MLP neurons of a small language model. Each row is named by its layer, matrix (up: input weights) and neuron, and shows model dimensions 96-191. Each number is 50 + 15 x the weight over its row's rms, rounded and kept within 0 to 99.
Before each neuron's rows, "fires after" lists the tokens most often just before its 100 highest values on Wikipedia text that the model never trained on.

fires after: ".", ".\n\n", "S", " However", "H", "=="
L6.up168:93 52 58 68 45 54 52 82 37 59 15 36 50 63 66 34 61 61 77 85 39 76 43 36 58 50 76 73 62 71 61 47 76 46 29 46 44 40 42 73 66 72 45 63 80 48 66 55 58 40 50 54 42 43 27 37 36 58 46 53 53 42 52 36 29 32 19 30 45 38 55 73 53 52 29 39 37 44 35 73 69 58 67 67 58 51 48 50 41 46 49 58 46 31 34 65

fires after: " T", " t", " W", "T", " Website", "C"
L7.up763:81 43 24 33 35 60 66 64 53 54 45 69 40 59 60 57 36 36 47 69 59 78 15 53 78 72 78 39 38 44 54 46 42 44 09 27 39 30 32 29 26 70 21 67 39 66 58 46 45 56 51 29 51 50 35 55 73 67 63 68 50 66 43 49 45 14 82 36 73 53 50 63 38 42 27 63 59 42 47 38 54 39 35 23 55 64 73 43 41 17 53 64 49 27 48 52

fires after: ".\n\n", " the", " of"
L7.up163:35 79 45 13 54 53 57 57 44 66 56 70 57 27 37 55 29 74 62 37 27 32 36 40 53 30 56 34 59 63 52 33 71 58 57 65 70 22 51 62 58 32 44 61 50 54 67 51 44 46 32 38 56 56 34 66 62 52 62 57 34 39 33 46 44 66 47 53 38 58 34 75 65 67 51 27 76 84 68 34 49 63 43 53 77 26 81 45 44 50 43 34 56 26 52 43

fires after: " ", " T", " t", " Fin", "F"
L7.up206:57 71 43 42 73 53 74 49 38 63 75 36 56 38 32 49 49 36 38 71 49 57 23 44 68 34 57 34 23 65 64 37 69 28 49 60 27 38 59 41 63 58 72 52 64 49 49 50 54 45 52 68 48 44 75 67 79 39 46 32 43 65 26 50 41 22 99 36 50 66 63 72 34 39 44 34 49 58 48 32 34 26 45 24 62 18 66 53 39 50 54 70 58 73 50 37

fires after: " ", " |\n", " Virginia", "–", "|---|---|---|---|---|---|\n", "v"
L10.up596:51 54 44 57 47 35 46 57 53 57 49 71 43 26 41 43 39 74 62 28 50 45 59 16 35 51 49 46 52 53 51 71 34 22 62 67 58 37 57 47 40 46 46 75 32 58 51 24 62 70 71 60 18 34 44 42 62 69 56 60 65 51 48 86 33 65 55 71 78 70 15 42 46 47 36 29 47 82 04 65 39 64 14 56 41 37 53 53 51 59 53 64 58 52 43 53

fires after: ",", "201", " in", " ", " New"
L7.up667:45 31 71 54 71 52 65 71 30 56 26 45 66 61 61 45 16 58 20 58 41 48 42 58 46 40 44 51 62 40 54 61 33 52 74 74 42 81 57 44 43 44 47 51 27 53 48 70 26 50 18 35 28 46 70 62 26 32 37 47 59 66 51 60 35 80 68 49 51 36 22 42 47 24 44 55 66 78 77 57 55 44 42 40 66 43 52 46 45 33 67 63 54 30 64 41

fires after: " the", " |\n", " a", ".\n\n", ")\n", "\n"
L10.up174:51 55 48 46 56 40 50 55 39 33 56 57 63 23 50 52 30 80 58 26 51 61 06 36 56 58 42 42 64 54 61 45 21 60 52 65 46 23 70 34 32 47 70 75 52 57 59 62 63 50 61 38 44 35 38 41 35 20 73 76 46 67 39 65 32 58 73 43 37 55 69 72 67 77 55 61 57 76 51 55 26 69 28 55 43 54 67 42 54 44 36 82 29 41 43 54

fires after: ",", " in", " the", " of"
L6.up239:58 48 66 17 52 57 51 43 28 65 57 32 17 65 45 57 28 54 25 53 57 35 50 34 42 30 31 59 71 53 49 28 66 51 77 40 70 59 18 55 53 48 57 54 46 71 55 66 42 52 55 45 66 23 48 38 60 36 55 51 54 54 41 68 39 59 55 52 55 60 49 54 50 32 61 61 49 82 40 44 38 44 31 72 62 49 51 57 51 44 46 57 88 42 79 28

fires after: " |", ",", ":", " the"
L6.up762:63 51 52 61 31 53 68 83 53 73 55 50 64 56 63 49 34 46 57 12 54 44 46 66 43 69 37 54 34 23 77 41 67 43 65 38 73 39 40 68 53 65 53 25 11 55 49 29 27 64 52 31 44 52 46 46 61 37 57 28 30 43 48 46 44 58 51 47 48 71 56 57 64 82 37 51 71 40 57 50 29 55 30 50 42 56 57 53 51 35 74 71 65 54 48 50

fires after: " ", "°", " |\n", " Br", "|---|---|---|---|---|---|\n"
L9.up96:66 57 60 34 10 29 43 37 06 57 52 69 45 44 38 39 68 80 49 43 27 64 36 68 58 43 80 36 45 23 45 69 54 28 53 60 75 49 79 71 61 32 63 66 40 44 74 36 39 21 59 64 40 43 50 49 64 49 67 38 54 71 57 60 52 61 77 71 41 64 56 63 59 20 55 48 46 54 50 61 56 31 62 57 57 39 56 58 60 68 47 25 52 34 54 30

fires after: " in", ",", " New", " of", ":"
L3.up4:54 40 59 63 64 53 56 66 44 47 25 50 38 29 64 49 49 52 36 33 41 47 35 30 43 51 48 44 41 74 63 31 51 10 71 59 67 62 57 60 45 60 50 41 42 31 37 72 48 53 45 75 50 62 63 33 36 16 58 44 50 39 49 63 13 60 52 79 34 47 37 48 53 43 49 63 67 66 66 82 32 11 55 37 44 64 56 52 57 63 50 54 78 37 56 22

fires after: ".", " where", "\n", " \"", " B", ".\n\n"
L5.up117:81 47 71 52 09 72 48 43 49 63 29 38 45 44 47 42 38 36 30 60 38 57 43 33 34 42 81 51 61 47 63 49 78 48 40 39 90 57 34 57 42 68 60 47 73 56 71 64 49 50 57 26 53 19 71 23 43 29 90 70 65 59 34 12 42 62 67 42 56 57 20 58 56 42 63 31 45 25 72 62 54 47 55 58 89 74 36 21 41 41 36 53 48 45 57 57

fires after: ",", " due"
L3.up302:54 35 64 72 34 63 48 62 44 28 37 48 56 68 81 34 56 44 53 50 38 70 51 56 49 43 48 30 49 43 17 59 28 58 72 28 47 71 57 59 54 47 30 56 35 46 48 74 34 86 46 68 58 62 62 54 57 60 77 22 50 31 66 30 62 35 63 44 58 73 42 30 46 65 64 63 32 54 55 52 51 39 21 32 64 36 47 60 25 48 46 46 19 48 56 58